{
  "n_head": 13,
  "n_kv_head": 13,
  "d_mlp": 3328
}
MLP neurons of a small language model. Each row is named by its layer, matrix (gate and up: input weights) and neuron, and shows model dimensions 64-319. Each number is 500 + 50 x the weight over its row's rms, rounded and kept within 0 to 999. Numbers have three digits each. A neuron's up and down rows have the sign that makes its largest values positive.
After each neuron's rows, "fires on" lists the tokens most often at its 100 highest values on Wikipedia text that the model never trained on. A number after a token or word is its count.

L4.gate2439:510455449555524504527382549560544542462499529456527535525517530449478561504508420454569469569507539458470522527500456595556426484549503490543501467481424535524482530545587561416476452490455486515512502465525471430540647493573520527487523427444478583392601526504527503425456451550584496529513388597532479564502518460539494480420495545597562520607452469499436511551556551529452513469421509536510402594500495516483532596538584508463510532509494571533589463489487457374555540466440519548347466487539654475509430546462419506407479447536464493450535530488587555472504474484501513573461586489483595556643410498430483482447595455516401460504477499462534428459514476503510542401465413454458509551607472559479541477530503447518525560506459400423497476532523469491527492439520538
L4.up2439:495519475503556465445384460436482590483474527452593422605484514429503605506471500511489520536549538439501542501404586535581478513487440480548512543492544521448533547450571445501429475442501528563481462470500568437531457472517551483438481466447505470518530523491521469438494506498489518526558409542449458485485549496520503528494576593414488515476505521521468520516486497493535571618446422560548457535424498420535553512466563416524590393469465540473571506511514475436556546440434496496454485432439560506528513520484443406487477344500461461438554398561593515504498485523448437638481558423476425532605442396452489520533493509487486531567535509534455443567530502489478563555501438566449474491518410611489519406459511514499418491435465423498448533555546520529475505497395546
fires on: "," 58, ");" 12, " and" 12, ";" 9, ")," 6

L4.gate426:554454481554550674566460464464453524463649544538540468433576505489464493519491512573428415533526543502494453609491394459531532494468467463496509581579518443554468525499557482499445558560497535492488537456562549482494449456395409426545533402405551481525463439509468452546555564541456528541506472510487550457536596453547452420533536452545552530500505538451518468566609475510518501505513469531559553507406486483454520477448415584448530564474386541415547505582490522462449538530486570462502500393555462554530518543509436546439394471459483505439468444441443431522465474467469494502569528482426603471486487507407565523498435515518507513463447464445404462494473439436482472493501517536441517531513467483594544469436505459506497555440481512552424469551536526475534455554483513
L4.up426:503474464487607476583549603541489510452526454516509544497535579516500488488497514513531505418518501486533477447471500607497385460535521456503530432507491538499567580464463452537498399579443561418597477540541529528604507434561441453491565453500407590483522482574561469528532526610486520502546548537513451522529507511548477420378544454523422527506534541395596519499534547462565500502484552447502542588529491627470462518432549465560533504378471567452483485466555506487455539565501524493551521409437457522460435419460487440526481587545591464448489393349545427499548405554510513548463503576494548536546566436453541484478532503548463518385498467525433492514439470528465511507530537527463421540563502467513486530590461434543438561551427509503517508533488449552511555491512512
fires on: " |" 42, "'" 20, ";" 8

L4.gate3045:444431445474480489655457475480533392415518494445482447551617529486539496419399470408468510601506572566499455468488534524471459534473506471529513470481584595456455415523619478466481510484546474528572530444509466444502539608512540472451554516514559465444491412442468503476586398552455511571514436511504452441530537491570569564545413458609511472424488477494532507453517552450601489492536512574474498453431439425496477510516403531469530514468479523486519474521556481501484479513449560452584482495452500490503476387537528441456479521482531446473491467453590574457533508471538499549483548512512554509613537447506520486475452502569468501457487535554473488400506562527509506436496509410434472418566388464496526520574531527512531496427505383516504492544536599418431537497455489
L4.up3045:356452504439449468557539490476547546437503544470463505474556526486497498526481501313508585615608557593522429468453517490479522538520467534473497529442492474460397517484599504477490505571461592494453411452460523501566567445442489585540547490549493518511455402531445516433562520531444546481521515537370528478530559550506536471517473526432469536450414522524520480510426451397565492531472393468492506621479514527563485499434441468493556433523566518496480536482456370488531564454423487509511502513455537440482479478397516544491531512375483516578559467500541464495541543441483495547477467490469504543651538529525533534586482417594407484517579546485488450519529551558538544590487558537429498450475481501427368514464511487437589481442592489524453555492508498508485489601555324
fires on: "==" 49, "\n" 17, " ==" 16, "." 10

L4.gate2403:474465415525509570483425504542448452416490432560400468492511385465514507519447515467399552600480469476424501509479454544548535466534474482450534406467589609501450581438428519501413526466502494434493480508477446396482506485488544465520542483549469509431459479526565460563562503581486573530431510526479555507579481389522526404440519529463484541502531526421512461484504547460445420489461434521393512498483481532511485486588473509509478473528541502453556525466520476513517510477444520470424450383449486410482465536455306502465499492481469535536440475502487484524474471492441543543495493407500555422512452529557546580400424512504508438560428525481482475481501582415607522444484441385507482582579464518504496488495467418445515479440475500593514582457529523499602591563550521
L4.up2403:482519545555477544498446499602562468534515544542471466543508519482515457468414573525547533487511494531537607540525489515574491605490563469501450462469422448509580537576488427451508549473432479499553558513523562429468502500549490460465468599449484565438462558523465572554430546516482500496551485456488547581587456514454446504561442485487640541484558487460394496508535533482514381433551518478480540448569552501533464527463480476480494582478517626445451503470511469529537512541521519502509404450519516484475513507549520515532524497415594482508543531514449514419558450464560531478474489447480557497463602507441475483551469490504565538511547509531454498408498547545560478590432583535548386504471556466522462424510490437471434464534499509446517452516543492561473396425569440
fires on: " |" 47, "." 19, "'" 6, " –" 4

L4.gate1397:489514461507496439487521389417410478492508479594525503496565472522449527456524544572434545571526458535513585519523376542441519427566449481503471438471485537515457542511420590434515471483525471543489579401533501523506421502524515539422469436470523451505583498460476506563530581452504501585515478450458521485539510472565518464577430536517515445552417511514511400491541449501491532418473479449540474522561470512541482551375427540585558410479467532462461497479526498429504510579521569521466471463512485505490513508517586477467472479517510447591611603503620551527510501405552433557551439475465497544526502516453511429454486433580483442492532507520494451470528523434469551512535466454494565544531531514504518522581502481423610521605452591480569487471533529493510460419498511
L4.up1397:492427473470402502513527507524517484549482595567538478455573489426511542538444527475439493505536546525498522491601370514476421480484438430490424476480485526522498457500549445531518481433606526458513450500578464385450557486499502436581518468514511451495523461455498577511472439470500505533472436424530479482420550446470396533486428483594492481510553554562473588524585537483529475426491535475518485461490431485532558453513480512581510647555522471500511443513458397583521462572445563423485492453504606463401459467471550558539491529444495524498424594543466501479529507417502484464535449540485543528417446544490461512539437466530442504446486512499455573458428505564528426500420601509469578507485501505454525447510486544529444555573555520479588506492492467451509471508501506
fires on: " to" 23, " into" 19, " of" 11, " with" 9, " –" 5, "-" 4

L4.gate1484:566513431490533556489410486475502503470486536502473434605504516465464423418461446485465463541481451503612485431493453551511514394488501484535483536451459465467507509523488563462484561553566455408579545536518510451443486564539525488480551414412477489518514528501505511503558478542462543634517533451583480556522519424461553474573459545439518563460548461523533536494555552504490495521513560509463430426487395432532494471628483563548495558620460520492445512459489516440501463549503483389466527429482481600480461515507532468505463474465507509553497543545470571436409491511527383381563574519459509495530492569505483509453493440504538539468451533479450556527399519502491445559473409497432541459433458481444548467493500531420490437509545508572551514477530502532466477518542502
L4.up1484:467511539526554518488490422532529464462502495423530505396489469550456439562472529582491458526486493559431407481400477469395522516549455490527589436519544422511553471486424591532445461479471475542435441393507522454474540445549474465526499402540464447607514530560612461470501512583452506537552524525509562561481491574593507474467597517460489524616463450644480507472490584564466556493541570482479530536514431523499476464589516533599488473562487529557454528426475520492518418529480575492594453509457409571521469555453513483523426502444451429469504521583386471459559604482501501456547389421461585524549563522566464543451595453531538494471449470460399505512499478385608519482496416541384407609448432532479572435538468489532501494516533517481501493522597580544472501454548545
fires on: "-" 22, " that" 16, " about" 8, " on" 7, ":" 6, " through" 6

L4.gate657:577503475533580533477523404498507508508435510459519420510504504428384545463571490520425462537528453497558403530555547512540508479537502502452545473521414489475485580509559450516543434529515448569611433438509455516394605589548507460502558454471518410562433488562447502542598422507503483540490471496506517540529510451422467446579422436529507483432430477507561446470537375540402497438519542487488487475484507539515443575497420519522469542524513510535461514508402416492459449518546481523504530488543505507457517521505496516502499556470491511465487463527503497448553560467530557511547492450497502439551521537422527514508426486529501388473428508448520542464503412445425485479465507595443467481450458383579546514547472424454469596497497487501536556606500545546483436595530445
L4.up657:464463475543529416537542508598553467506474544541477534525520477456503497559564522488483510524519435406538415513546496455484503459511516454481502555429486481457564428479575491486463439518493495493536541486541360504440532456641514403594564569485483459463471514449489464569518554525476487459446454443466484526493460511507495525560466466592554461412410459561518576602489455426572522431565561537519496459543502503476477502483449599524448419465475588525500451608509463466496433474502678431475423459493391558526487434449481470470378606504485474551479536586505498493516455465420424455532416464507485469531470460516542512511438455546447491421490434567474506464505506519486512560459602500417564550450520541581514461521465477460544475458492525481506532481539481593532543495549440
fires on: " in" 16, " over" 15, " to" 15, " of" 10, "-" 5, " about" 5

L4.gate3056:466453514566492568546515506467495498457533447461472509560500478461489558463586450497461422497523470532451537476567507540465436470576545615487463532524501522562575512603434462575557486541542581526582588527504495480515481520526437552417510494531482508476480528534456498403503520480598460629442437523519517496521583501426553558437493529492520435427570487571537531494445377545493439487497537518581445489505514487436496525467448508570560404536521436437532516444469466439500559579466480465446536521485551564577508509476521474524517485538472482437456500446475563472456603473586600535488485496503486493626492509518530511478444545479467466623460443617514631379527666493437536520509439533486479385542539461486497490534550448459535504512567528505483500490535542525561548431469439
L4.up3056:544514527579507464506546475445462603423515465421501429623538517464411458516600543513550507525510395461541532469490562476537478597485435495537535456500462533495598484502501570556445571445521537529438522484495531493548442586403576494576424548466514483634460543530491508557421592462551546438520437483579407554484425577565541435497429466354555467592446490498504511436560528491519531539511466427516522514447462483542398401426496561513462520542500454607432476551527433520599441476482588533478577420411514470495436544511544351529491454536498548510476532517481477618538508448448511487422497546481453542528442473499589497554457503549466576522531462454448532555513568481486587550629526495544576535519460550475362521505595473474513540506498425535360464407528521414558459560537509
fires on: "%" 29, "." 20, " |" 14, "\n" 9, ":" 5, "\"" 5

L4.gate379:536548524485452530492566509530429521395548549454414555503509439487428535426544426544500521527422413552543487581614500516614450494542473534455483573488410434451463479556394543400489500531516486493568463417529372450388457502485456557483520374497490487420519473485484474405501542549580595528457548535487492525461507542522537473477421566518496435485510492459516463455609499486510521533516451482524486484523460431408513519524477548600545434478447492456508551495444408474548571427595549408488485529515475516473513528465433447430341495486433513401484371371532449625513465438487558493492502475446556438525487571489463558389566423503454494527450506597611529524619469540432547567483406500538513556558456510479522481495516524442442591445474426479484448517546538471499476415455517
L4.up379:480395446467408442473455495382497517546492405573488498523536477598480534510478502479447507482569549460459500454450590501522475474427517444571527503464472470570538480516424448588429435517417527509472589512457557512570491593460491565482502479592577491525532461506592478553464519474577535556489478472436552479600539483585533493428590520524546618426477545512436552551528371517510550429667537526512446599560562486493447479503557439563516491596506557522519458564506559445524483525491511518462469430329498473465469535550603458512512407473513404500535443496567476520432492531514552500513515504599559543517500493563483536435563471533596574481474449448488476532449498453536497525544510455519634516446430480479581556670555499506490525553545503485523524522464529545615520497556574
fires on: " and" 28, "\n" 27, ";" 10, " |" 9, ");" 9, ")" 6

L4.gate2179:459544476467452540559506493435512467492542486535407608502559458461363459461539464464521520482453561472532464515502497463474458510427499442468583545534475484551444432412542397560510558539491592485578548488543364405525468544482653541470540518597527504535545632510429375513572461470517526531494492501580469536578518462457517541483514497509508496529529473513537551513529523438411513529466479593492560474533525455413444514482450444477521556525473525438489555559458490477440538489481486433529427490524543475544577434530535402446507486347510502501525459561504489481495454431561488548540575467513447445607500508553464575449518498447446531508542494426569505403538441461505521534470489484530541564433483569549576489549441506511493514472553407568546515491502484541457500471382532
L4.up2179:420526523493459419509514554490543417487543505537513466515534508497439403535491472475430548449512509524471511480491615534582466450421404523539481487555506538511505469550426524595585541496478465564467510499519424470494493502421545533536504476534455440527417497531451500461555547499452479531502556527516549559581379516511495577506488521565520522493545494499571443520445495453504543390486476586404501428466519488442483402448403440508510521565467500460482528419560479499389575348425500548622417465465467431543482411461505453490488462474531517517560576479427466521490581453522578566560494429514459552531576584524443536607532508500461579562545434461430512487499499528598526605518478478433529568537464544460484506524551547495522547573491433600427513511560451603413527505437509
fires on: "." 18, "==" 16, " by" 8, " Turnout" 8, "===" 7, " |" 6

L4.gate693:520483463531465655455600492592533510453442492367437499504567438433416456558427422474447545498556524562498545580481534481491444538477514515466560496562539504460426514541637450490463625527470593542558507426467513414433484506423450432452578452470478546443412514577392458454539476455438547567516614452479487520501508411443399496490480481538606487452516533376543613570511589470335447525518445459447512467466492397562440536414445559504557449485519565475548483471505454448568535509540457479595489448442490557487438511558476458431486580484489470536439442485419459465546439562570597498447525497504490499525459400472495535532461507449428607584490504514507519490441489511550553464401467490574412594483488517448504477547548470498473502481480422603469456461494481546492567536481534
L4.up693:512552475609425650497644516573525499530429491479494579458510493496457458527493481526468536491495451487441543536495454507428540586450529501507412436491525494499477406545519598503568593459513506434538500407493576439538485464476427519481520550524491553405447442616403544545519562437523597539492524325436497527441526448400477562423495475569517497536476520549422461551461575452449405481522387391417544443519501497556510482516419521491384477496622525420578415405565470491561505527528450568584587513510514545454362592435495402489483523496558385545506456491453569578460434520458500546489585530490472478525456476452456469554464418444492585463466485533456476533487422448554524422525415494475425544543515470473473504486500433461524549533479578538461454456441495473394442371620466
fires on: "\n" 24, " S" 18, " town" 11, " |" 7, "." 4, " s" 4

L4.gate277:524457535524430486397493498451457502521516444492482518504499506489486445435453501590446560464531513509560394604555513475481496587504558444452545569571513454468514436353453459474507554527553579588536516420417443520433487567536515543424550505441390558485462544499527441526579514452479608480593550475523507520528518376378375431513522449435536554466487454555511522473534451502500533549565576491469471467457554539482465510445509386492517539518554636501620466578494505463460439503441549525493434488543536398458543575476538570562536530424505499425495475572473493504518524470581472497486493564520460498493484474597480485473494460568432395390472446479518551411490462479509532495514544513520515476567571466538529540566448424431478518463500635514511505466516510572482592582483423
L4.up277:556471621497550414563540458522504429499487465456447518520525442584538459519551537620513450533499474481496527523559469596603532493432539483533453465528547486507487620501531489532497516544499466463416496565532425555481518470483452526450504447466516496523417504465460431553504543488493445499510483489447398430501539499463501521523477422537507499422572548483446386495515399539632517466463525596500529508423580500449512515528469608545527412565480523501449511529429542476537483516439599435551472435520471505520438480428438474444507485479491489542447437517478407525459470377525528517393485510552522510482490513543474492502453483520460536497574450529503523564441473450445517522583489495486543541517505502506510418605471513435470460476473495582492406508546463471471388469550493
fires on: " to" 34, "-" 10, " in" 9, " known" 4, " of" 4